Weights of a small GPT-style language model, trained from scratch on English Wikipedia.
Size: width 256, MLP 704 SwiGLU, vocabulary 1107, 10.9M parameters.
Architecture: RMSNorm before each block, rotary positions, no biases in attention or MLP, untied embeddings, normalized queries and keys.
Training: a variant of Muon for these matrices, 410M tokens.
MLP neurons of a small language model. Each row is named by its layer, matrix (down: output weights) and neuron, and shows model dimensions 160-223. Each number is 128 + 32 x the weight over its row's rms, rounded and kept within 0 to 255. A neuron's up and down rows have the sign that makes its largest values positive.
Before each neuron's rows, "fires before" lists the tokens most often just after its 100 highest values on Wikipedia text that the model never trained on.

fires before: "ased", "ed", "er", "R", "B"
L2.down12 [164 115 115  81 133 135 186 109  52 107 152 135 164 139  94 136 151 143 188 136 147 125 124 172 132  72 122 140 161 128 133 126 168 125  55 124 139 105 149 129 153  76 157 100 118  83  72 143 130 114 152 126 149 113 123 107 121 118 128 151 115 143 105 128]

fires before: "=", "C", "P", "S", "G"
L2.down293 [147 110 126 128 117 186 134 111 130 109 110 157 105  97 153 151 170 120 132  61 163 124 202 101 161 137 182 100 138 127 202 184  91 221 154 175 105 143  83 185  67 153 147  82 161 112  97 127 129 147 204 130 139  86 111 136 142 160 152 139  85 153 170 108]

fires before: "p", "b", "m", "pl", "il", "port"
L11.down163 [163 114 122 110  86 135 148 114 138 150 171 191 140 126 158  98 125  80 113 159 140 166  92  94 170 112 159 153 145 177 161 139 134 143 130  91 111  86  71 182 132 151 102 171 151 146  95 111 138 115 167 119 111 162 144  91 175 130  98 107 126 111 127 163]

fires before: "|\n", "qu", "ason", "a", "ed", "an"
L4.down134 [ 81 103 202 151 116 119 168 103  84 100 122 115 167 104 104 103 160 145 165 144  86 112 124  62 117 114 101 146 114 194  96 138 111 109  87 147 166  92 106 141 112 144 147 185 142 116 138 102  89  95 113 121 103  97 156 109 163 140 161 132 110 113 153 115]

fires before: "an", "al", "e", "ent", "our", "s"
L6.down528 [103 122 178 154 181 125 167 123 133 110 148 153 137 129  77 120  87 112 200 123 140 125 135 109 164 118 100 128 189 195 119 145  70 119 188 182 132 117 159 154  94 132  91 128 117 124 158 108 135 165 107  92 106 196 123 147 141  39 187 170  86 132 153 188]

fires before: " "
L10.down280 [119 139 124 146 185 137  60 133 116 152 126 126 118  80  66 187 142 186 131  82 114 171 180 175 103 161 135 110  92 135 150 115 103 147 134 110 175 132 102 137 145 123 126  67 178 137 115 120 156 117 137 139 144 155 102  96 161 135 163 175 114 130 125 130]

fires before: "es", "ed", "ing", "il", "el"
L11.down0 [ 97 135 136 122  71 137 125  83 100 130 184 124 152  81 102 151 132 126 106 139 194 100  81  71 135  85 127 125 142 197 101 164 123  69 121 140 140 109 165  98 179 132 158  83  95 158 109  89  90 119 176 119  93 117 143 173 142  58 134 165 154 124 112 121]

fires before: " w", " a", " the", " in", " by", " an"
L10.down211 [104 166 101 148  74 112  62 111 157 156 107  95 175 136 159 135 102 134 167 129 182  85 115 122  96 119 133 105 145 110 133 137 133 101 151  99 107 174 134 139  99 139 111 135 152 151 105 108 155 121 193  80 203  85 132 170 154 133 145  85 175 169  41 136]

fires before: "ain", "ack", "ad", "av", "ac"
L2.down86 [ 99 116 130  80 115 111 106 149 122 132 181 136 122 131  94 162 125 195  63 134 164 140 154 142 201 174 136  68 140 154 153 165 118 181 148 135  74 134 179 116 117  75 129  83 127 139 152 133 165 155 154 124 154 146 116 140  87 114 117 100  90 114 123 146]

fires before: "6", "en", "10", "5", "4", "3"
L10.down464 [ 78 171 100 144 153 144 176 142 168 181 184 180  50 161 159 161 137 137 163 165 140  79 145 239 131 157 119 122 174 140 120 137 126  98  58 126  75 169  99 126 150 189 114 137 134 124  69 141 139 179  94 138 150  85 152 108 127  87 121 105  76 119 110 107]

fires before: " by", " in", "ike", " from"
L10.down682 [ 97 137 128  85 131 148  94  98  90 129 154 143 118  86 190 214  91 151 128 110 187  36  91 198 105 102 123 129 161 130 164  80  85 171 136 166 143 171 111 126 173 136 148 204 165 161 108 185 154 103 127  93 202 119 168 120 166 129 155  94 136 106  88  98]

fires before: "ed", "er", "s", "ing"
L4.down370 [109 177 119  50  89 113  86 166 116  73 121 112 108  88  95 134 113 112 104 144 149 133 149 140 184  84 125 161  55 147 160 162  81 126 140  81 160 121 141 140 111 131  47 145 153  98 109 125 122 134 102 162  91  82 154 152 175 113  60 169 104 127 169  91]

fires before: "form", "f", "c", " cent", "i", "ational"
L4.down2 [ 95 137 160 179 128 107 146 191 141 107 119 123 145 146 163 151 137  78 145 139  89 136 194 154 103 161  74 113 144 132  93 147 133 127 121  84 121 144 126 150 108 101 129 143 125 166 145 212 177 129 123 142 157 176 187 168 165 108 136 117 115 134 161 139]

fires before: "N", "es", "E", "W", "ral"
L4.down330 [ 85 147 101 175 123 150 111 132 108 159 102 171 110 150 150 107 124 150 101 107 138 121 127 121 112  98 136  47 112 113 107  65  89 107  99 164 106  81 153 128 169 172 139  87  63 103  95  84 138 153 147 131 158  95 132 104  87 121 154 122  72 184 166  74]

fires before: ":", "ed", "ing", "\n", "s", "″"
L4.down155 [171 128 137 196  95 129 177 131 128 115  75 106  94 169 198 121 141 126 128  95 118 185 121 127 166 107 153 118 141 163 111 125 123 147 116 177 187  83 107 113 170  92  97 126 117 155 165 167 103 166 171 124 136  74  89 158 134 110 145 173 153  98  86 190]

fires before: "st", "n", "m", "s", "p", "an"
L2.down441 [106  61 163  76 112 116 115 103 150 156 153 157 118  97 147 104 179 119 161  61 137 178 137 127  92 154 185 140 129 171  88 134 149 139 141  96 145  99 128 204 115 127 135  99 125 132 140 102 185 133 135 114 145 116 162 135 146 117 120 148 132 133 123 147]

fires before: "ild", "ack", "il", "y", "z", "o"
L9.down674 [172 111  91 139  96 121  94 144  92  66 195  78 179  96 139 138 131 122 152 128 131 113  89 117 164  79 144 109 104  71 129  41 117 158 114 173  82 161 166 116 129 137 114  66 145 147 147 142 117 103 106 102 125 111 185 171 141 138 158  90 130 119 142  54]

fires before: "c", "ced", "i", "v", "ce", "f"
L11.down393 [157 118  98  42 105  91  83 155 142 150 154  84 137 127  99 156 199 135 125 112 135 158 142 150 177 102 133  80  83 142 133 138 137 136 126 125 128 129 140 141  66 127 140 171 151 143 146  77 111 182  99 115 140 103 137 136 100 114 200 154 138 117 122 100]

fires before: "9", "4", "5", "1", "7"
L10.down175 [ 87 108  91 160 151 111 171 151 130 134 107  77 142 123 120 156 150 122  87 149 125 165 137 103 126 153 166 108  96  62 195  72 122 161 130 152 115  91 141 164  93 112 104 169 126 159 123 179 136 112 140 146 139  97 143 137 197  98 138 120 122 153 111 112]

fires before: " ", " (", " —", ")\n"
L6.down552 [120 151  82 100 115 187  94 176  79 134  79 156 154  76 131  87 111 107 119 152 157 116 127  89 142 147  85 175 182  82 190 124 102 149 103 122 119 114 146 189  84 180 131 131 135  63 123 101 112 179 110 124 101 159 109 101 162  93 104 141 114  98  97  97]

fires before: "form", "f", "ow", "i", " cent", "c"
L2.down626 [ 96 147 147  95 129 132  97 195  93  76 135 113 144 111 118  96 111 115 130  83 102  70 127 155 159 101  46 155 101 166 102 156 155 140 119 107 158 108  60 169  98 124 164 158  76 117 129 136 185  78 130 135 142  91 183 151 213 116 155  71 123  90 160 140]

fires before: "i", "ia", "a", "o", "id"
L8.down345 [206  87 128 127  81  86  78 150 107 120 100 195 155 100  93 125 123 117 127 122 173 143 114 130  99  87 182 151 111 123 116 132 103 114 152 153 109 164 177  87 122 123  85 148 105 117 115 151  38 186 170  69  64 135 133 115 184  95 114 195 150  88 130  95]

fires before: "un", "it", "iss", "and", "on", "g"
L8.down588 [ 65 117  83 119 112 195 129 157 111 160  97 136 171 126 138 129 122 143 134 123 125 140 155 120 112 142 125 171 142 100 102  98 195 171 105 158 123 137 159 153 121 162 126  89 155 144  71 103 161  60 172 131 108 115 132 144 112  86 105 199 124 119 162 105]

fires before: "ed", "er", "gan", "es", "ly"
L11.down312 [146 184 128 144 133 112 121 136 158 121 151  49 142 102 138 159 118 135 170 111 156 179 105 146 145  91 132  92 135 169 144 122 157 146 166 173 172 100 137 194 141 162 148  58 114 136 137 145 110 107  87 161 134 166  97  79 145  82 119 133 147 194 130  57]

fires before: "y", "ic", "s", "m", " of", "ial"
L9.down206 [139 153 117  63 145 146  64  61 132 153 142  89 137 126  93 102 142 151 169 184 112 171 167 196 139 164 106 117 126  88 136 113 103 101 118 112 117 119 156 172 181 126 163 106 152 178 189 117 154 110 138  92 146 164 133 151 123  97 145 168 124  96  66 116]

fires before: "form", "f", " of", " cent", "c", "ut"
L2.down465 [ 90 112 163  67 126  78  56  98 136 119 143 105 184 130 106 118 180 115 144  74 134  94 152 160 160 124 180 120 144 180 143 153  90 156 117  95 174 148 148 168  55 145 122  96 119 183  68  81 136 164  75 126 184  90 155 128 167 107 127 122  66 141 154 137]

fires before: "ing", "ment", "ess", "act", "ed", "in"
L2.down427 [134 122 149 114  95 137 131 123 121  91 145  97 103  92 103 122 115 127 106 115  92 119 162  95 188  44 130 178  68  78 114 161 181 132 132  88 178 103  72 134 163 150 101 147  94 153 116 196 122 139  43  74 111 125 120 154  88  97 148 140 139  65 159 135]

fires before: "en", "b", "p", " med", ":", "m"
L8.down605 [130 118 153 116 139 112 202 123 112 136 124  76 135 148 136 158 129 142 128  69 130 109 124 105 111 161 121 143 102 133 135  74  98 102  95 120  64  92 138 107 214 122 110 183 163 195  95 154  82 110  78 112 138 167 103 112 119 168 166 143 174 132 157 105]

fires before: "en", "ail", "an"
L10.down628 [117 174 188 129 148 184 143  92 116 109 122 152 108 100  63 165  88 120 175 167 197 127 126 108 136 151 113 161  90 123 103 137 135  82 154  89 111 159 148 113 134  71 112 143 169 162 108 146 157 132  94  70 143 141 135 132 138 117 173 123 120 142 107 139]

fires before: ":", " |", "v", "==\n", "f"
L10.down519 [118 126 100  92 120 161 139  88 105 162 104 167 139 191 109 190  93  40 114 166  56 144 164 159  84 115 125 132 100  81 130 109 142 161 110 112 158  72 152 100 132 180 122  67 136  90  87 103 188 140 122 179  58 122 161 146 131  98 167 117  99 145 159 140]

fires before: "it", "un", "iss", "re"
L11.down563 [134  88 158 133  73  91 177 152 132  77 131 148 133 145 114 151  61 100 108 131 197  96 125 100 111  97  90 132 136  98 133 153 136 165 101 103  83 114 101 152 121 126 126  63  95 141 180 151 118 101  99 139 136 112 155 167 113  92  95  61 108  68 139 145]

fires before: "i", "als", "rat", "a", "eral"
L2.down547 [203 105 157  80 134 104 103 107  84 118  67  99 122 156 140 122 117  79 169 179  91 105  47 122 128 121 130  85  91 161 180 181  62 118 174 148 122  97 120 139  94 133 122 183 155 176 166 102 137 184  87 150 151  70 180 125 146 106  74 142 130 160 135 120]

fires before: "er", "al", "an", "in", "y"
L6.down389 [ 82  75 173 159 159 123 197 101 136 120 145 166 187 105 125 164 141 172 145 131 144 172  96 109 140 200 164 152 180 148 151  91 142 205 127 153 126 118 106  61 140 129 141 193 142 133 128 216  85 130  94 132  94 128 154 134 123  78 150 133 160 117 200 151]

fires before: "ame", "a", "ome", "om", "am", "ed"
L4.down389 [ 93 109 146 106 122 111 140 127 100 114 127 167 126 119 127 105 147 109 137 117 125  98  90 122 112  64 127 147 158 141 133 125 119  82  92 106 201 120 111 134 132 153 151 100 138  76 154 200 161  95 119  84 140  84  52 156 142 126 173  83 104  99 156 126]

fires before: "p", "S", "m", "age", "ag", "own"
L10.down583 [148 113 128 124 133  70  61 150 156 106 157 211 120 126 190  89  94 128 157 149 144  66 129  95 153 171  99 118 151 160 134 134 147 100 129 126 145  86 118  69 103 156 170 128 142 139 188  81 125 100 129 127  80 115 124  95 126 145 110 121 113 102 130  68]

fires before: "ild", "et", "as", "an", "y"
L2.down584 [130 103  96 170 160  86 127 122 123  76 136  87 147 170 103 137  71 168  66 124 102 160 167 113 119 106  60  90 116  30 136 109 137 136 144 157 124 103 100 125 129 123 126  97 178 119 200 180 125 138 171 157 161 148 119 160 146 131 203 102 123 154 125 111]

fires before: "th", "fer", "ce", "c", "f", "s"
L2.down593 [145 105 146  90 166 136  51 141 144 151 118 169  95 145  95 186 136  72 145 138 125 119 143 121 190 154 169 162 162 155 151 139 174 129 136 153 124 168 141 113 158 154 147 170 114 142  66 125 110 205 126 138 135 134 145 187 142  99 126 131 165 110 115 114]

fires before: "p", "c", "m", "u", "b"
L9.down40 [121 124 157 146 164  31 131 138  89 154 111 126 176 129 115 108 126 117 115 138 137  70 145  48 145 178 188 129 139  87 122 119 184 146 242  82 140 127 140 159 157 147 140 134  88  92 130 104 109 135 101 102 123  89 116  39  79 160 161 118  76  50 134  98]

fires before: "ed", "es", "ro", "ced", "ated"
L10.down690 [163 185 172 122 145 126 168 208  85 160 129  98 134 119 126 173 108  74 135 127 151 140  95  90 139 147 122 163 156 167  95 124 116  95 110 133 142 115  83 140 104 138 141 123  89 164 135 136  51 113 156  87 125 124  47 106 142 135 125 180 118 135  96  58]

fires before: "-", "l", "bum", "t", "ong", "i"
L4.down27 [119 108 159 131 103 168 161 134 133  77 120 106 128 104  59 131 147  78 147 130 214 144  88 155 143  81 155 117 118 145  95 115 126 119 173  92 108 153 121 157 102 131 175 126 107 123  46 160 113 123 140  83 104 112 138 187 104 157 110 125 128 120 163 104]

fires before: " to", " from", " in", " and", " up"
L10.down479 [184 193 114 142  97 109 129 147  98 148 148  79 127  70 128 165  63 146 130  85 121 138  94 110 133 102 152 142 161 114 148 129 150 121 117 107 110 124 167  39 180 124 123 166 126  91 100  68 136 132 128 105  82 143 140  87 105 120 104 132 121 103 102 111]

fires before: "e", "ing", "es", "ed", "ement", "ial"
L11.down661 [147 141 144  83  64 138 129  97 113 124 127 122 138 147 131  89 155 165 112 164 134  80 117  60 117 149 167  91 102 104  59 110 128 127 123 138 100 102 118 136 160 118  99 124 142  87 107 168  82 128  44 128 141 132 165  78 100  25 140 185 135  84 122 188]

fires before: " ", ")\n", "T", " ("
L8.down84 [134 173 150 115 143 152 115 159 163 166 123 143 103  59 146  44 155 148 101 129 165 166 116 161  68 156  79 198 128 125 149 159 100 170 163 106 156 184  69 138 129 136 183 135  97 143 126  72  81 123 175  44 121 146 127 115 153 128 106 179  63 131 143 155]

fires before: "ec", "t", "pr", "p", "ist"
L4.down601 [109  93 133  86  86 143  86 142 118 124 106 111 149 175 128 105 163 130 127 103  79  95 115  93 133 158 143 199 136 205 133 133 102 136 182 110 163 134 120 189  94 116 171 106 132 126  93 150 154  92 150 168 123  90 185 143 110 129 121 171  92 108  70 121]

fires before: "em", "ed", "y", " ", ":", " of"
L4.down303 [112 127 139 208 122 143 145 174 148  94 106 151  83 119 161  86 143 192 126 126 111 171 128 142 124 136 196 108 132 175  57 115  96 110  96 105 105  89 160 164 108 116  80 130 128  93 146  81 126 100 172  99 113 117 107 150  88 151 107 117 147 135 133 110]

fires before: "er", "st", "c", "ound", "oup", "n"
L4.down455 [103 146 140 146 127  85 101 142 173 201 107 154  66 177  65 154 188 128 150  85 176 150 167 169 162 112  77 132 121 126  73  87 135 150 163 131 152  90  70 190  93  95 146 129 122  96 141 101 154 153 104 200 133 145 147 169 123 153  96 115 147 128 147 166]

fires before: "ed", "s", " of", ",", "ing"
L11.down642 [116 134 140 115 111 128  78  92 116 152  87 110 152 144 129 142 122 202  93 111  95 138 164 135 139 141 145 151 109 106 120 155 128 122 125 104 123  70 118 225 138 120 169 142 130 104 137  91 125 162 150 113 145 172 142 128 100 127 179 157  85  86  84 165]

fires before: "il", "u", "el", "l", "ed", "es"
L2.down336 [123 148  93 148 129 138 170 105 102 141 161 142 188 140 122 191  89 111 150 135 142  94 139 111 155 144 153  80 115 111  82 138 134 148 103  72 142  78 153 145 163  70 154 143 129 127 148 157 100 138 147  73 164 103 141 190 142  92  98 160 155 114  82 151]

fires before: " ", "S", "19"
L6.down494 [121 130 117  90 169  89 107 100 166 144 120 169 100 103  80 144 200 172 153 144 120 103 131 173  80 154 128  97  81 155 143  74 138 150 115  89  91  88  88 155 151 130 131 184 112 132 110 151 173 155 148 157 148 137  98  92  83 126 129 157  51 177 170 128]

fires before: "v", "m", "p", "s", "ced", "-"
L9.down639 [168  66  90 193 128  67 107 119 113 104 172  72  97  94 129 159 191 135 111 104 116 170 129 166 140 148 102 120 124 113 160 169 125 151 173 158  82 144 134 138  78 154 146 105 133  91 101 112 131 141 134  95 128 147 126  70  97  78 162  90 103 141 114 131]

fires before: "2", "1", ".", "7", "5"
L9.down468 [131  80 170 129 140 120 120 143 179 131  48 128 133 135  99  87 159 143 113 141 119 167 153 114 113 107 179 133  98  82 125  83 147  44 139 114  84 141 136 134  79 127 124 157  97 175 137 187 113 134  58 147 140 162 126 187 104 107 185 168 108  79 129 128]

fires before: "iss", "un", "it", "on", "and", "od"
L4.down686 [150  95 120  99  89 118 124  73 143 110 103 158 153 124 125 160 129 178 136 123  88  83 114 132 110 154 127 189 156 197 160 159 133 149 104 128 195  97 202 126 185 149 150  76 130 133  80 134 155 109 129 187 156 113 147  83 135 101  67 161 115 145 159 125]

fires before: " |", "%", " |\n", "1", "5", "6"
L11.down333 [113 171 233  57  96 115 120 122  77 141 191 167 150 116  66 109 125 110 145 134 156 107 162 105 110  89 148  71  80  73 184 130 135 159 117 122 157  79 110 145 124 129 126  71 120 127 142 108  71 120  83 124  96 131 143  92 110 101 113 153 166 163  99 155]

fires before: "ad", "ft", "g", " he", "al", "u"
L4.down590 [ 97 185 161 132  95 131 140 156 159 165 161 156 137 110  73  77 136 124 175 113  86 161 198 116 140 125 121 121 115 125 117 112  99 142 196 113 163 117 133 138 165 168 171 169 113 138 117 127 141  48  38 105 141 167  85  98 147  73 137 137 118 122 161 115]

fires before: "it", "un", "ber", "0", "ag", "m"
L8.down533 [166 154 138  92 130 109  90 179 136 114 154 146 130 136  99 112 101 119 135 141 118 119 157  48 116 138 138 106 129 126  87 224 135 133 143 110 145 157 128 184 120 113 138 176 154 129 158 120 125 101 104  69  91 120 105  87 156 120 116 130 165 136 122  78]

fires before: "el", "y", "ern", "er", "us", "et"
L4.down25 [152 119 141 193 124 112 138  97 121 144 122 189 102 145 136  85 171 177 133  93 133 163 148 142 143 158 138 148 146 130  82 118  93 126 116 133 142 179  50 142 158 138 157 128 127 113 156 163  91 118 118 177  98  57 133 110 104  80 106  71 161 174 107 110]

fires before: "fer", "y", " of", "es", "f"
L8.down537 [117 153 172 114 119 138 142 119 118 116 105 129 125  93 115 120 136 124  80 108 149 106 126 117 168 128 173 117 117 170 136 102 169 140 116 181  83 105 135 144 128 117 138 133 110 133 127 118 105 191 126 114 137 107 139 149 181 115 136 108 179 186 178 168]

fires before: "5", "4", "9", "2", "7", "1"
L11.down630 [162 127 131 104 127  89 170 167 111 111 128 164 151  92  96 153 138 118 149 154 170 171 119 164 127 119 149 120  91  64 200 123  73 118 123 114 128 174 135 121  55 162 125 133 121 139  78 194  84 118  97  94  98 136 120 131 165 170 133  70 124  90 190 100]

fires before: "ed", "ment", "ing", "er"
L10.down503 [150 149 121 125 115 148 162 116 133  89 177 114 210  95  99 107 178 114  79 114 116 133 138 163 158 108 148 146 155 240 136  93 111 214 107 114 139  49 142 159 155 108 132  92  93  88 152 145 138  91  83 172 135  87 112  93 138  93 116  83  95 173 141 124]

fires before: " to", " that", " on", " from", " with"
L9.down337 [148  94 163 172 121 110 144 135 164 166 155 122 145 101 141 112  87 112 122 104 162 110  89 168 113 108 152  93 144 114  73 107 128 158 153 116 103 115 126  52 125 137 151 128  71 154 117 150  96 178 149 112 116 151 146 138 125 125 159 101 128 128 102  75]

fires before: " "
L9.down157 [ 89  65 121 152 179 152 149  96 141 114 104 125  80  99 135 121 142  82 128 147 142 144 107  83  91 172 126 121  78 134 138 130 169  94 107 153 132 206 132 116 173 131 171 123 125 133 129 109 180 111 189  98  99 120 182 119 138  52 159 134 131 122 154 132]

fires before: "p", "port", "pl", "pr", "t", "ec"
L6.down490 [145 128 113  84  50 147 144 112 107 116 171  62 150 169 122  72 122 165 109 112  91 133  77 112 127 131  89 176 135 113  92 141 109 172 162 122 112 102  97 175 158 162 220 120 135 121 113 121 153 116 132 114 193 119 139 104 160  99 128 158 113  84  95 144]

fires before: " ", ","
L4.down429 [ 72  69  88 123 130 151 105 146 118 111  91 133 162 135 114  96 168 110  89 151  83 129 157  82  78 181  59 159 193 135 191 151 167 142 112 112 162  92 109  90 115 215  67  92 149 117 141 145 172 140 168 113 152 138  70  74 145 125 161  83 102 156  89 142]

fires before: "ia", "ian", "a", "an", "es"
L9.down592 [178 108 144 122 157 118  85 142 144 109 145 142  73  90 133 105 106 136 170 140 160 153  28  96  67 162 156 114 155 109  72  96 192 167 170 158  78 107 137 103  79 136 154 168 150 119 173 199 108 118 149  99 142 105 107 122 146 113  62 168 137 140 155 101]

fires before: ":", "\n", " of", "s", ",", " in"
L11.down530 [139 126 140 103 158 123 132 115 115 104 137 131  87 143 162 166 130 112 124 128 168  88 123 168  83  92  94 190 161 100 170 140  87  30 112  79 127 111 120 144 123 126  87 146 116 116  43 140 182 174 133 138 172 102 107  93 132 165  94 139 112 123  78  79]

fires before: "bum", "ong", "th", "m"
L6.down635 [162  43 186 112  93 129  98 140 108 134 149 129 162  98 117 155 129  47 139 126 190 151 108  80 150 143  91 130 136 102 121 153 185 121 135 159 131 137 108 157 132 115  65 114 135 101  60 138 144 159  93 143 138 129 150 160 134 176 163 158 136  80 158 162]

fires before: "es", "e", "an", "ix", "ale"
L8.down173 [199 129 126 119 109 114 105 135 173 186 112 116 170 129 151 142  93 186 169  91 131 131 129 117  88 143 148 116 178 131  80 177 137 108 148 194  71 132 185 120  97  89 144 170 114 126 150 119 125 144 149  85 147  98 171 143 104  99 182 121 165 122 112 129]

fires before: "l", "-", "bum", "ber", "z"
L9.down50 [111 112 136  76 137 123 176 133 106  77 147  82 156 111 117 163 107 131 175 135 125 133 117 115 184 110 228  89 126 158  92  85  96 145 146 132 102 204 144 131 140 117 163 123 181 112 152 105  92 147  87  61 141 101 162 213 141 124 141 141 158 109 119 130]

fires before: "2", "7", "4", "1", "3"
L9.down150 [ 98 144 105  95 145 108 172 189 192 208 143 109  91 133 101 158 153 134 162 151 121  66  87 113  69  84 101 117 158  74 139  95 177 118 118 162 129 138 101 105 166 159 128 130 145 150 131  74  91 134 167 163 161 176 126 135 138 155 146 174 108 143 151 108]

fires before: "d", "k", "if", "he", "ight", "ay"
L2.down394 [143 153 146  44 139 114 179  77 157 127 171 114 144 121 152 151 108 168 135 161 154 160 110 153 163  95 116 171 102 101 154  88 136  55 153  94 145 114 169 126 119 171 114  63 126  98  64 130  81 158 111 130  98 122 125  94  71  80 184 144 134 139  99 166]

fires before: "-", "us", "T", "C", " (", "+"
L8.down188 [129 113 138 152 161 150 150  96 150  90 133 121 102  99 132  48 110 143 113 124 118 214 143 122 121 138 107 149  83 178  97 155 131 103 179 131 122 126 134  76  87 102 188 121  58  73 154 168  91 153 122 108  66 141 137 149 210 116 132 122 147  87 138 140]

fires before: " "
L8.down130 [145  59 108 145 140 142 125 163 171  87 109 121 113 113 164 165 121 168 120 129 136 111 126 120 113 142 106 122 123 124 190 164 102  81 145  47 143 155  99 153 175 156 116 132 154 162 122  91 134 125 126 152 152  73 145  65 162  99 151 117 116 155  96 169]

fires before: "le", "les", "er", "ed", " of"
L4.down223 [169 121 116 135  57 117 174 103 116  79 152 103 120 134 125 121 128 142 135 118 152  99  99  98 159 106 165  94 153 198  46 154 181  99 105  79 121 100 170 109 128  88 133 131  79 105 132 154 149 135 108 131 173 132 114 141 129 106  59 162 179 129 164 128]

fires before: " |", " was"
L8.down243 [111 202 150 104 119 116 101 113 101 166 146 121 112 150  78 186  76 160 113 145 140 126 103 140 161 141 125 152 168  97 144 202 120 166 170 176 176 140 127 107 173  53 114  81 122 128 145 126 125  99 124 115  97 173 124  29 115 148 151 151 141 127 129 187]

fires before: "ing", "ed", "ad", "el", "ior"
L8.down369 [130 173 119  84 150 141 142  91 116 154 132 111 171 118 146 202 119 111 110 117 146 132 184 121 158 129  92 119 183 126 128 181 106 120 146  99 115  84 127 120 130 123 158 121 115 111 138 136  58 157 158  85 133 125 116 117 150 111 152 140 141 109 125  99]

fires before: " of", "y", " War", ":", " |"
L10.down191 [126  85 120  99  96  78  55 122 162  77 148 158  93 193  98 101  99  92 111 159 110 149 131 194 135 111 142 135 122 100  98 100 138 119 160 131  81 136 214 119 118 151 108 121 121  73 123 138 170 147 135 134 198 119 157 114  68 105 152 172 165 100 149 141]

fires before: "ed", "ement", "es", "ment", "u"
L9.down185 [159 136 137 110  56 148 176  83 102 157 136  75 156 109 124 180 108 143 115 149 123 132 146 119  94  94 127  70 151 124  89 127 114 150 123 132 120 147 180 143 129 113 156 153 158 108 214  91 111 137  75 143 154 124 116 204 149 158 102 134 168 131 152 126]

fires before: "an", "er", "ing", "ren", "en"
L2.down620 [ 99 116 119 109 162  99 189 115 165 152 146 112 131 146 135 145 106  83 200 152 132 144 134 131 133 131  71 203 108 158 168  87 132 143 119 131 117 138 143 112 149  73 105 152 127  95  81 152  76 150 109  92 135 179 149 144 132 163 170 167 158 183 126 162]

fires before: "ople", "ak", "ight", "ed", "ations"
L4.down495 [142 121 125 115  94 101 130 134 152  80 127  91  85 133 153 122 139 132 121 105 161 106 115 140 145 171 109 131 165 139 137  87  76 142 225 185 197 132 113 126 147 201 104 131 163 129 102 155  97 120 130  95 192 120 150 120 157  92  91 161 239 194  96 101]

fires before: "ain", "ack", "ad", "av", "ac"
L9.down452 [146 116 151 106 114 103 136  64  75  98 179 108 126 152 116 220  92 136  75 127 120 179  96 133 112 128  76  93 151 159 156  90 127 140 156 146 102 103 176 178  86 151 111 113 125 151 110 148 148 165 113 150  98 118 141 186 171 130 152 128  93  64 111 177]